Weights of a small transformer language model: MLP 1792 SiLU, LayerNorm before each block.
MLP neurons of a small language model. Each row is named by its layer, matrix (up: input weights) and neuron, and shows model dimensions 176-303. Each number is 128 + 24 x the weight over its row's rms, rounded and kept within 0 to 255. Numbers have three digits each.
After each neuron's rows, "fires on" lists the tokens most often at its 100 highest values on Wikipedia text that the model never trained on.

L11.up1179:148101157117120144115110153087174144104098109142114144155127117105129106141085128135149102141113147120141144134107164138157093124139101107162140093117156135138075155093185095163133108146133125141149185089166140109126105151154115118136099105142142126158120139112208140103164130093116153120103112122126117079142111141170133150166101118179139094169085138127158157119102133118149121121167
fires on: "par", "Par", "at", "ar"

L11.up1213:093096122197151152092103149132111101132163142153134130120132152123143099078137118121112114078145179111134135121092123159127093098122120102087135119112114149101125099152146111153127099135106105102152117136075155152134133148122161120143112094118162165151116120118152102114157120175112122112127151134173146109165151107103102131098108120101111092116105140120151140118136134161099145141120
fires on: "of", "ings", "ing", "f", "er", "ash"

L4.up1084:134176094174091130112116162174110086088127154094127137150120143099137150076121123132127067128176109119128076128114115153146107151127114110104178111139136143158134080122108120126146110095164143109145141107122151112112149107166112124119144164139096111121096106152146119124158138128086157080133204109114134125116177111133155113164128144115146154123127115164121166100102089123133150134114
fires on: "t", "int", "in", "inter", "art", "ati"

L8.up1327:124131110157123130132111119122130158127139167160112109099162155130129114108087098133139126093088104138123111149079131155137145112117138102107169091115135148144139150200123124112089114118141076104126101159136124122142140120118133151138102100118135101084131140135120186137077125134119124114121065123137140165123150122139139174147154123103129154116140130120094133091110163093120160137144
fires on: "or", "and ", "u", "Fr", "al", "Cor"

L4.up421:191171149179148115104153137136146147157161145177150093109138158131120107123132137133101145144137085104134112121140157110106125121117122152162204131153115124107156161143151118121146097138103124101085151143130127114117124126129141110156077161144143085131113134098124138112132109137122133137111133153160126140135119123148118143166116169116152092120131170136159108149136153102119126130114
fires on: "| ", "and ", "ers", "Total ", "(", "or "

L4.up1135:169114132117169144108135109109147116105110090146106110122054156143156130077112135110104109135162114136130105096117123134099143092151123079083129141080132138157105128166118139105130121108151142169140124101108148113151120140090124129154142134178127139090148157090145119115146138137146090127125147092147146131129122097116172142132112152155082104110119107171077139123119158136102137135099
fires on: "G", "r", "L", "l", "tr", "v"

L8.up849:131155175153083098107146153136141116098139118147143087122113149174091124110099133092138094139161165131141109101083126149133120118096146073165173083114107141092124111138086100123116149105148132122091122151150139121172126105121163112125138089173155166104130152117124113128132114127121097129115142141137161099159127121092114160105083156101148092127122097148169127125113137138096169092156
fires on: "f", "all", "thr", "ing", "ath", "al"

L4.up1088:107140114102096119092107088139088160110120176142167101146124163108156154106129147134170117166109150124195127148143135080125099121102108101122171154107126121131142124141171094141143146097087109131091158131121133106119124184138131157151108099091114131151101115124136137153104135135110097129125095147108149076099121088159113141104136128186128149164106124115153157177123117116100145151150
fires on: "o", "st", "e ", "t", "t ", "end"

L8.up1491:137166108158160144097082115151174138084128177111120155099108145141166123128158138135176114110132098149106089126154128102131128143144128085150137162128126123146121156159130118122134125148124129099123164148144113112116153134104088143130123161115162118133108120111097130083142172138161147085154121128180099109116140117152156102103113109126128123135124102133136133134120167140114149104154
fires on: "and "

L8.up150:157098102108141141091150121101146083135103172183186137126101159137148107125141111138120086061123123157126132127147104089144131069096148113144130117096149134074149155137151140129129092115129140162126162143144121088129100207103133127131128096095131090131135105129153140132151147132115129121110123154165097136150141149103152157125130112073170138150128114152116129136107149113147159158130
fires on: "ud", "d", "ad", "id", "h", "am"

L8.up737:111152113121081112083138067103133085101157116143090174170152169153166114090116102151167157107129140093161140075175131104162138130101119100130107149143153129131101151107125159114146126113121158114152170124138129170109150121162107123135125119175191154123093123100113158150110098165101128146125082143129130127128091080118135177143142127138111130154140099123159122106107106120098140126145
fires on: "er", ". ", "\"", ".", "a", ")"

L4.up986:148107159082109107123110114107157177094122133130166113147145151156098129081163137094121076137121136101141114118125149126119148126067151089072114168154140126106140130180127132125137113147076106127145128124090116119175107116149110151159141162136183142109166115129133148167102146122103105130099189145138136109147118156145169137081133077144116148121129155168139139111154153149134143086095
fires on: "8", "er", "i", "ig", "ic", "4"

L11.up543:142137153145146168141107068132144169111156128091129129114104135122124135093116129121175151093149141113130123120090095139151081098154157113149153138188133124127145101165114133154119095109134150121139085138121089141103155110114140127114101106144152121163081140104105108113105125157136159157107100123103132136149190115179165083100154104107076164148145162108124116119120101135122133158178
fires on: "1", "di", "en", "7", "com"

L8.up893:129126096129159151160159153139152121113141095120120152136105119124093101143163094090100125105134066139148186091083125146154142106107126113111134110118082131133134144153113126185118129115151135139128187133105112100102109165146107148180098113165105119137156145119195146111142106156084148140157142106104145126115161117146127173110121128156126113129086114115097116138087176114089116139117
fires on: "y", "age ", "forman", "eb", "e", "s"

L4.up820:122121109114138115107114163110132089097151148175145081154144155099116114122117080123152103116073111100148156113125144143108093135096121105099129163136089139103100077119141146145123170100160130126148136112125153154100137138086110157167123125133124091187098152103128107127117182122138142147156138116108138145164132104131126122092149115149062108128173141150112135164114120139173119127131
fires on: "t", "-", "let", "can"

L8.up575:121122166117129112143134112118137113104088119134106089124174111111167121129155114106200161143153148125139157138084134156118073143151166147126111095165130081107195158140134129100103148153125111145117111131143136144129108128128146106133155126124124118144122125117103138163139123112105097130119133135168124113162168076153126122104143105144096125125131134199103171125104149098119101091139
fires on: "th", "k", "o "

L8.up1769:137122131095102045110176114173165131131100107141098168117144134122178107129131125116164162084153149126162158144114103153131090131136153097100146095127149097119173139108095098115103134145092101100108143147127112094145162117124121160108163136167126123122124115116138116162105102151112164171170133129109097113170099137145146140105125150070104167125137171151119156143130127070120066098141
fires on: "1", "en", "and ", "le", "stat"

L4.up304:188155099126144150163163113154159085147106087166135122110130138112117155101105125163133105115120162125132068135137134156163170119133152146138155120119110132089142150137160110137144134114079139098162131144133109127127113090099106109107132111105155071109164095114119126084161128149161153132137122149113142136119100127112120129104097139139151074110121141118107153101111158077144112137140
fires on: "| ", "pos", "mar", "but ", "of ", "and "

L11.up1209:143140136147127142102162102137112099168152150147103085157116149165137108141114127084136076168107134125132143094115118130130158128085126155125146104116092108138155098115126078158118092071137121156121141155115082104149120098159113124149124157137118113110106137120177148150147095143109115112095088118119155153108083098107118162135093106119163103132060131171151121166095125100136157142121
fires on: "ro", "Le", "Ch", "Ro", "Cl", "ol"

L4.up702:103130114100132104121141120144090093138099149124096106130137120106088150113139109123113099100096111127165130134139084153116110137096122114116140128133113105122133130139110100091116157113117135109157144156105139149126139123129088132099110166132157124145112102107133136120136094114159153088146136103141119157137113132159106116135108126132109136139133162151153128158185120139162110156132
fires on: "z", "ed", "it", "at", "Ros"

L4.up139:141124095109099112129132127147102118120097148149131155083108099156096124110154148131166142087119179124099177162082114150138120103123101136129109158122096080131154158090124117105159151106155113094135131135093115126125130142148110111129100124139146134100118125136149138111105104077131133108169145109147134113167123121159100109149116173102147140185137150147159082095161140150146067120118
fires on: "y", "u", "an", "v", "am", "ic"

L8.up1210:072107161109085112145160116126102151133114133124135149177135125129134108084151140148153122106107096123163085116159127102136103125120187103106163125093145097134155182160105118113079123163121140143095131147145133118147128169198087148143118113167152120155105115121119166136146096138106104152108101112157108144169142137147107127129112111097112110107153096167126140128097144109155164128133
fires on: "a", "o", "ea", "C", "en", "er"

L11.up1025:149095138087120152125173155122092099131136116172122140119156146088146141158117142123128105148180145125103122145122118154153068086137114131133126119175100122151093120127169109119077151093114159128125113191138107082137101086134077092137141113155116120163162141110099093113135114080109108174175114150138168142118142110134166141136123117097130136146126129138169098134101113130138107130100
fires on: "ti", "c", "'", "ro", "been ", "g"

L4.up133:125158142116083117134136125127097128100134136108106135157132104108117127118160147095138140108097145136117120135098152106105112126146131078140110107177129105116155113096128116142104167098117146122149138079134111139153153084092085111117131113127148131163158101125081133131120117120181139108146109116114134085157112092126185156093129136157108094123111122140079137108153134090106127111104
fires on: ",", "tur", "as ", "00 "

L4.up448:158138120119141092123147126157132108137088166150084147110110159130127109130096076116168125111138130077151143099074115150111166127081111104100128091091133152119108165118084121135131143133119129142140123153129126126115157125150122156118139127126152141141112157132135126130100093129146150121146166127127133093141133110152141133112136110120084120122155113152083169127093140064145138173130
fires on: "d", "child", "Dep", "en", "do", "stat"

L11.up1046:121164137123170113145102091136153135058106121122140104179145156135135112114142102104127077135127110112079112104105090170135131149119150098115129136099068095144125141121105119119088099108102096127121142137137155115156128095137136150123150129117135156088112155142165107104160142128114161114112136129113174146144152128127121120125116103164127104088160135104112145130103163085165116125132
fires on: "M", "m", "J", "H", "K", "B"

L8.up28:080127113133102135100163102102142137091146156137113099148134141124111153089110140154121161134123154109144102134146128165168149153110126157162135112137126108127110121142109140105111120127107163086154120136150124097112124113112090159146104134106107067099101117140133125144146118119118176126099109128118129110156121104146142115131109143119071106156127171120133122104101139153172134147104
fires on: "re", "car", "-", "ó", "c", "| "

L4.up59:154122144089126117081106129134159106096119135160143136125150123106148157099174094134185143121122100102111103111138129121110115103143148072147107155118132129107141114092142152121119158150142116119146171125164191089144109126089132133184122135162115120098136116129145131151128139124166126118134171079124111066128099099143114169097107127141125109104126121144113158125082085092116103146106
fires on: "ly ", "l", "on", ",", "t", "p"

L4.up649:094146109166131132131095152101140124117123161172175149103105125131124114110112087115144144126147143120134140106107106147058125092086120124136150114084122112116140127114154081119119156121138137131123162141135108152118138135131107118142150109159116126130142121167145102072113132135072122126092137109156126111181113110118124107112161163133111153113140146127156122151132128162122119164108
fires on: "L ", "ing ", "ed ", "during ", "signed ", "| "

L11.up1271:186151159082114137087148158145139123111158145138110121164149103110100122114118112091105159105117157122113121116134144136161177130125124127092143123135119123114107121125112141186131114153115112153101166163171172080116183198141083118156153117102122138101149082127122145118141171128114098135156165147118159104132094164085122163151118098116098146155139110097147119153084168117117162134096
fires on: "ec", "-", "and ", "ti", "ep", "g"

L11.up1371:117122153130178122099110161147150123103099169139111161105102143082118144120146093081122149103108150143126106104162178113097114094127133136160084074123096152189161121161123150115131144102142084134121136122088148137165123124116128134158108144135172159161147095143186145150167112156079134158125105158152116119176166109160113123104097136144118088155120112124124107153116139151103128129113
fires on: "ov", "in", "Histor", "est", "on"

L8.up1746:125135143084132102134148124118118164165136150135152121098134103161166128158100139147136157090132106124163111079112130150136082125126136102109089118166115118114091141161128114157098139099141160105097131155127127096100164108142102135122108153126113132093125136091134116115124161118137116075144150128106092108124142153151110104090127149129089113127118142158110126128117178091120163105128
fires on: "him", "and", "them", "own", "ite ", "film"

L4.up1680:142139089095142126144154102128158130079135139117116082183098110113113139146100131099140155189140120142100165121099113154113141106102157092135130098131130092131127149083134140103131126155155151105136124106125122119097178098145129094112096135127148110115116148117111161126147088101141120145153160059183135128158170104157131123146129154118115156129128140126123119131117130085149146152129
fires on: "C", "an", ". ", "ac", "est", "it"

L11.up899:151101130172111134137126132126127103093133125135126140092106136131139135087119122126142140109118132136162138151138148113109134103115171144141149101153070093094114110170102120106143150131109143133130144133135131167081133161147103107108123126165149109165121128123086119180156091135137183158150131115153150139142134144117102150118090125116156131137171113163178136139130124120165105096147
fires on: "c", "to ", "er", "it", "b", "per"

L8.up285:157127133132154104180109127101096130111145134093109120113171101152131131138116126088153115133146112151145142125095129169094078080088150155161144090121142120104157141127123142123090106150124120119122124133137155094138138144103129151130101138154136132139155128082166148092110187146106133173167118153170105093106173092142147173155113112125122120097165123145137115141127149151103174125145
fires on: "and ", "ep", "p", ", ", "ap", "af"

L4.up748:130095133124168117106156123140129095122106131120145102139159174157116161115104101092131123152108143098125067150102116120113131148067148141120117109118143121103133098140159037134116129103172099094099130132164126128149162146131114186139101102150152164155130124123123119155114102167105131112159117152136173155142119130122135145100107086125111101129124163164071113136115146104154120180124
fires on: "e ", "ment ", "y ", "t ", "of ", "ate "

L8.up1510:145152159120144112086166092114130129134109166096169128156143112160134106133122171136163115136167155158133109072077156128107159130153122126115139149125137176102126112153108128154126143139154152092141191127099146117090135094102085128109116156175130127084092083130137107142147128136157143092095123116060127137136140158133124112109096131131140105169168122174121138111119157130138097128107
fires on: "him", " ", "them", "ey", "um", "em"

L4.up503:165123113157122103149170090150135104074129133132147128100134133145171097090133139167096123138120090140145115108139088128179135010137109092112168111148120154080130117146111099134102099170121160130110133122142106156110128160137098151155119124128120136129092155068122110113115126134104182140142134089140152102141135065130123127091090144167142100097139111106154140160137106116151110117102
fires on: "| ", "it", "ate ", "er ", "be ", "er"

L8.up1739:179164156102122144127115134165130104134122127151154132121132166152175093088138079133151138124139153090152176125099076151099159093151095078108137122123138143175127104141114165154128145081159107167127138115121167134075083153138123089110121088129116107130100091137138138123113161125163136138135097161119108177128159114114129148117102161158077105145134084167164151120124136119120123120095
fires on: "ph", ",", "milli", "k", "prof", "$"

L8.up10:135116097117137106170075109124149128092124132103121082141134125108155102145097118137175125108137131120150118109079118173109066130092149125140185149160157150136115137107123125140120096134130129132155150110144141152147137136143123115149144145148104098129137138128140125154120138124125131090084128094104146155168161154146175147158113149122098104163139125125169175123122150141135127122119
fires on: "ar", "at", "on ", "o", "their "

L4.up595:116134178131120101159140135110102079093135094147126141139123118109116106093108140109142130104122136126116142126136159178152102094071114123120155096184059136134147111130125117106127126144122151093108120149113123166099137162067129121169149127120177089119125106151129178155116121137146208122162127153144113092135117141144128134113083159092130119169127152090118109126155129144155135168146
fires on: "un", "or ", "iti", "fr", "ti"

L8.up393:104086151094116105162132151161133113134084124108116132148159121145135129154154135144130108139122099075085177105130128173141113140100160096128146116155124128105135076113165100115101134157126130114125148173158126129109161111135140105171084106101132109163107126086102136165147127095133144168147089144138159100145139129156162149130156139121144138142091110175124126139128126121136147094174
fires on: "ar", "A", "d", "est", "ti", "re"

L4.up1505:146097098098144152123152169116129162138114151120127132162164125144113106139138112129134087125140111133112128133090063133119130116086134117092129120150154122119137135120096114116136160124111135097151149108128155089169177121163134096147148121119106154150137148075114162169113137101112143119164139135118187118141099125132158107115109130187108100143107100141098114138159142145113101155144
fires on: "ar", "li", "d", "h", "sp"

L8.up447:122143187123142107127067123156186143091118104145160105119104089130169102101111085102139172150162111120112115156087122152139103122136121073153125144110103159140133119127125134179128138122128114098133138156123089142110088154144130095116147176135155087136103134130133107099120182138131107113103141149114153102173146087125165100155115132101111144089155117122108150126158198102124164097124
fires on: "| ", "as ", "unic", ", ", "; ", "and "

L4.up1282:159142117141078113109109104152164106098144141132128130105106108166094123110139141073080094122125118137141104092150105109120133155124129145177115138123095164164121134171146102140085111148102160149124120106151159137104158157110104200142098166152132133132161149094087135128121130120133104119112142143095113094117129132104172146150090159150112140154123122122124155142113115132162127145126
fires on: "|---|", "ur", "er", "ge", "e", "G"

L11.up96:173100104138116119121150150165093111102143088120123134136100143148157127072088136129163133092142090128130153139123100104137107149135145092120113133166107121093090134140132108076129107138127099150089109114146138109137121104091175165163118150172150149119100109134100122148151161115144174094129128152114099142143124159088150120161089132077137109135145120138118131136087168067154107168087
fires on: "er", "as", "is", "hel", "Un", "ar"

L11.up1386:155096122110124153100179148140124166113159161099147118146109118108143139097118115122131119096120117134141145134151095181155108119163153123093111067096163091132126087133124117120127099163170130130131125134129164118081107129136104119130148118149162119148112130105109140134142127110072177099137145137091136142140133092133134157135117120147117117098120149109104099095114134136167151131129
fires on: "|", "af", "if", "ep", "e", "ri"

L4.up955:150135158112117165137125143106129144121170149131177154090144176129098138098114125072122126110153156150125132118144111130086109104147143103137117105111118125099163067119105118148158144125160146125102158140110138142134126100107102133167119137154142137159140097131162131153120138097112144112081109151140130151104148125119156130175149130094100108091142116102106171131065120162173105161126
fires on: "had ", "has ", "med", "reg", "6"

L4.up312:115072112115136124093169113158143138149141129133133172136128115153092121107064149091132142088111122159112092101088128145128138146144170133113140093181100091105139158124181144122110097171144123074154141149179127142108128131118119140108114124106135128087138085112127159125132135088139123138142131125087141157133116135109109140115111106090114101095140110167107151112163169153172113134094
fires on: "the ", "-", "ic ", "an ", "ther "

L8.up1752:141146147090160119130111117092129160173085108117117120113163119144140095138146145103123153086139125136104136140054097122140092156127143109133115120109106093144092135125097162108132103117119119109090146100139138148148115136131125134114115151134118126129111103085140092172124139168086123081153118106133143138121156155098147155154130121136105142087133157134123148141133181124137142100128
fires on: "M", "m", "tw", "rem", "ub"

L4.up1742:102092092101061138135115107119100140126090176153139124152067082125117169134116115108131127070124107179137139105150093177126145131073138143112154080148114119138182101122147098162104151147133125155145173149111145173093158142114129135097116160193117102130140154142142082146146147094087122088135073075145138104110161159137100154112099111137128132115153114131093130144132124137171103094110
fires on: "au", "Au", "u", "Bo", "ati"

L11.up73:168111101117122156125126103130128114100139153126136128111098171170150123096117116127184141137108126115166133110145147144134123131098112114113128166147115096096103135143134145125106146129142094131107136104102130175136149140138140190094118146154144082141127108140104147178134129137171134106143129123129078124138173126121138141112102139129105132130145122178106151146096144071193122137168
fires on: "-", "t", "or"

L4.up1431:098160147118124142077154162139134134106144128109147104162126155109081114124127140106137154138126153161129125089100124128101124118093120115150139106134101060108089131116129111164126177170158127165100143173104155098132096129121148128121137152113159097118127101139167160118180107116112125140099126157114117136116129146078147111125130167124124124141116105078128179158119137109172124126105
fires on: "'", "-", "ec", "te ", "ing "

L11.up1275:141155117179108171133152105096161141093159129188132093092099127150132130078092150128122107089136132086108070076129113134130133107104151084128112142110124124130155120135106136120128152096130084138138112157092096134133097094129173183126141135135147158101137097160153156143121104124120124142140108157122155142104141133139132143162135149121133132112124103120122157128136183116150144156104
fires on: "L", "H", "and ", "il", "or", "l"

L4.up1227:098116107120147123113106131134111150145115106139140130154145117132128125164109101127125114107115130098122183107154121157144089087163172152090158110104100109138148150135152108143139170176104166151100135137109138095116138155147131088198106149100173113099142141135130118179135122123130119145101122096136109066150122152144152137126180158108175165112151115104116122109118144119138135104173
fires on: "e", "we", "ue", "We", "Me"

L11.up425:113121142094101121141089158169158106163085153151094106107169139101127124144128117102131147132136154123129120127118124106125106155164122099103121098145109062166117133158134104123122099145120137107130124167148160139088167116161150134111137119133158132114111083146088151149156165111121137098114149162129112158164143159104105129156148140105125109112172151132118137132065145090111128094158
fires on: "th", "N", "re", "new", "n"

L8.up1566:108158115103136123139149146104166174146124145125132125122166162117085137109107149151138125157148080135144139138076131186098143079099157128125155129086151158119126128062109104138097118125104134127114104115123135136109107137103117142169109128164068135136164092145141124163110142113092156115141098124083162113141150067125126173124127117148144129121129131168109144123093124096136101133163
fires on: "or ", "not ", "or", "was ", "and ", "ary "

L8.up1156:129116145080155120147148133106112118130133113170152113140106166148118128142138144116142113066190112131096120125096107135163094093192109130133107124158091126142105094128107101126121143140112100101131125126127110154170114105144071159112128137129115109128158101146134113150144157128125153108118175159179151126171143096147118107162168102084130128143136115151133172115131126143102086077143
fires on: "\"", "and ", "'", "g", "("

L11.up1248:144138154097092151134134112102132169126204122110138114176113107133138131137112133129179127161112089107104133093115133131142121095102100075134137120097134084124145147119071111111114092157148110140112149109108069159121158162134139108138119146131128090133164150151145134129100135147145132137130124165173104118149098131122137170137109091118094129154115144139154126158147138125095111159158
fires on: "3", "2", "1", "tw", "which "

L4.up53:149153153111094100125099129148183138146106138130107111123086143129152104124132112094128083103146113129117099085091149171111048108097112146144134141138131079080067130128131147092127161159118135098114150126135143132117105167156142162112093117125175128103129102131126136154074138142090097098129121058138115118139144060123150114117076101151143125168124105138119161121157143140124149126190
fires on: ", ", "d", "e", "of ", "ing "

L4.up1504:103113098144147073126126144107117136084128098128124186108140138161108098098116139096127107129130135104108113137098146128147110092085163119108144129182118148131135173091154086098123126128172082116145109158156146137148111113130105140164094137132150094107195098098165098155115133115134134121109115121172162115123135134156104122097163083121128146108119106137090151135147160131105124136115
fires on: "ative ", "est ", "ic ", "first ", "itary ", "an "

L11.up1160:092100095114113122080174098163101137150148113125118142099130115123147190123088148097148097140146139151133096121127132142151086094137148105094093123157122124142088101146156112122102084101160126170163100133145125181134111114167093122163130131113123149144135147128103163149081123116124121127130100085101131166139135151194111129127134100106074075135131140141134081113094132145110164120156
fires on: "e", "ri", "ce", "dr", "i"

L8.up1525:143125139151100112106131128148127146133136119118138124122133090119135130127162138098139101119120137141096110086088105168130157101169105103144130110146104105146106117120161086174151134082147147086094156140119130152131148132163124117161092071100160158147141164091124144166117117148136139120144130094108109107133172109148119159121113104109114080162167129138142096153158169126161104118153
fires on: "| ", "e", "to ", "O", "E", "i"

L4.up1160:132137110144114126147154111118096080124162118110118098123127107135150128110136092135139116119108113147152137144127121169117095119109133121131145126169081086142115124149136130138121132163162111128094162117121132160124114151100094125115129112106145151145113160146116099147119118098092151123088097106126155133134162140104159111118089085093147129100133148069101117109156150166172098163111
fires on: "ed ", "u", "y", "b", "it", "au"

L4.up218:180128138111107112084100130153111119164145142147102080133126150167156143105113104140134153109139091139152136082130123146122128113109136079123134118129130122133153174129150132096173131072140121151139122104109156129138135103147113127109114107155145108071174144106155154089141163118166091126105121106159119128119102128111146129143105145149074111146126079132120127097135149125053136134144
fires on: ".", ". ", " "

L11.up728:170143125144126144130109121138104101081113164131138120142175125158116115122100143143120126141138099103100125109110146099174122099122124084092124115141135137164121095149109155137137096165131097110155149105139125191089129132093125119119108137132129131109136105109149128153098156119147117145078097119150112125117117101134155123126121091127073136100133106131096155137083102096149102189128
fires on: "al", "was ", "o", "f "

L4.up502:111109134089103125148157153147113133094149134151107068177132100150126093106088149140130121090109094092106103110129122209137078136082149086137162091159146121140143124126104137137139128163136122156126156128148135098119136157134102123133091172108190084124104101106126106182113103112172130122161125128153149098160126134156157106089132109087122148114170174166147114171094145118125104120141
fires on: "r", "ail", "at", "es ", "ed", "A"

L4.up78:093135093124154118151130122133112160121118149136114118128155097115098123157140115130140102104179086091125122134130128174143114133120139108074116132141093161095143127103112108141138183145170154121118099087120144123099152144198146119139085121137124089122170157092145099097130181098113175141147173082177116121153164154152071118104143099155103149118127125106100152093101124140096108162111
fires on: "to ", "es", "ag", "az", "and ", "until "

L11.up1344:094113159106143094100111138150094154122157146087123157106150140119106104128145123136121150109157184125163110134100116138093129127140146110101130118163151138110129138173167138127121114117118146110143108119132111138109177152130165167177114139152143092121128168085135146119106124131158099154163076099144114116151158157153187150098122114161082149145126116122136117147148115187158133172182
fires on: "1 ", "di", "E", "en", "C", "e"

L4.up1065:167135132136098118159151109173104142116091153102125151146145103146120154116146145115147122115127160135143151114103117183121104140107142135173125148156107142112164115138089101117101094094105137077153161106125124098162134163117119135142112119157163098088143132101126119128151089108153161162100075080165157098130138125143082112142124129111171119158119126150087144129126127085101134125098
fires on: "y", "ic", "an", "or", "i", "ety "

L4.up1583:124150131100162174114099127162135119147168118103097116120107140102134134112119065107166131107179113124113161163094112136131151112147170129118136131171098133115110105146132160152143147171114119172133127138141163109136146132141131115114126114115089113129083126105133108158131117076129164114167108125120158124108159127103120104113158157135120148132115134131157138119139129141128073125181
fires on: "$", ",", "-", "we", "an"

L4.up602:160107155115087148087157104098165127161140100118133127149148141152094156084129118078153146080138099149144081103071101102115072140115157069134148141102151163131160123126146138147102136148118150127103106101109105171118113176141142139144121170180144136132120161125109143145133175142163106107160157129106105145096161130118142157133115131110122144125121132140138128158148136161146104094111
fires on: "il", "e ", "er", "e", "ely ", "al "

L8.up320:092158119132108135105116101155101134122130167140131119132137120119142106125100156130189101136179114138168098130136098113160099145135103165172053137150146121124114155145176121110156131149151115132078150155141116133143073146140083086144142117175110127161136119094155108117121126152147134177115111127113140136125118094118112127095130160108121105116112123135101161123161104119128107077117
fires on: "5", "2", "1", "p", "18"

L4.up1769:110133129172113116116141124116131099099143126151164115153134122105130132077136098087131126109113143131117107132089089087121091120151130096101106093167114155122160143142089123124116165131153135128145147093159115104097124087115137142157113177152127113108123135151144146090120148112149143108096123107136129104145176085115150120147130139137116135161176156131120160117163114129096085150146
fires on: "t", "cont", "int", "ex", "under "

L4.up648:135110153139111100125143066154098127101129183141130118116125110116132128125092140100140162136137144103098148142144098168130085094105158086144116129114155167161144184140123155141114139101095139137155123105124111139162096177140145119134122096159164095102157157099136155100141164100119155133113109159133145120138100091137159114103126160157084144153150132119125111137111164111123129100150
fires on: ".", "; ", "(", "—", ". ", "| "

L11.up1434:111112123120135136117157098129120125053131116175157100172192145160111095125101138149121154101134113144124111125112132115164118124144084112108103154149139132110155137151093136110102089099104156109126099128148160106090133142149128096163116133175186161133142106099148150104130124134121093101087130099155136144136195108139152171150090145134094091088105109138150122153097123119150109127095
fires on: "Al", "al"

L4.up1131:127125129126114104150136162124143166135147131158185118153128131098162129128095100082123099161178118155081126138104139144123108136153126131085118119139122058168117118136111159134134167135119158107133133161110143114097113141158157128107081109136146121100155090168108166073132149143107111122166105108115141139103126092130112101153108110118140120105117114132144106063156138127107111137099
fires on: ", ", "im", "ash", "th", ": ", "ing "

L11.up1202:146144145152108113126133125151096164149150144149144128097139130134133134110089098136118090100104138178177099160104100174116131101105144114110116112089135148123161111110156108125082142101114134133121115104110123120147088143087128087131100117104099130130118146107143160128126112091138101111092120105104135127149178087124129126140118133168099094149161099134104139139101164118115153119160
fires on: ".", ":", "| ", "ac", "e", "ai"

L4.up1751:150155139158132090136122117128117128130114150155102103156161094105104103102152132112136144116168122131120145137148124120101129091118101150098130149130118136131158153140094155125163134120100126100113121143124123080094158098148112156143128135125111126120136085109076131140137103141139172125141105156149163136140138090156151098141128163161085124132110091182085139108160158124124140116139
fires on: "-", "/", "& ", "z", "on", "on "

L8.up1505:125103115114172147127100101136102130101104149189114114110135151116172082136166102118140125133121124141146120121141114179132137128120154107162145149104115102142125121171159125142142176122150129135083155127108075146110129113131118115157151107152160107109137099109122096120114156131118155105123140132132165102131168151173109137096134151148107134104187141077175105132139107145162086102106
fires on: "198", "ed ", "195"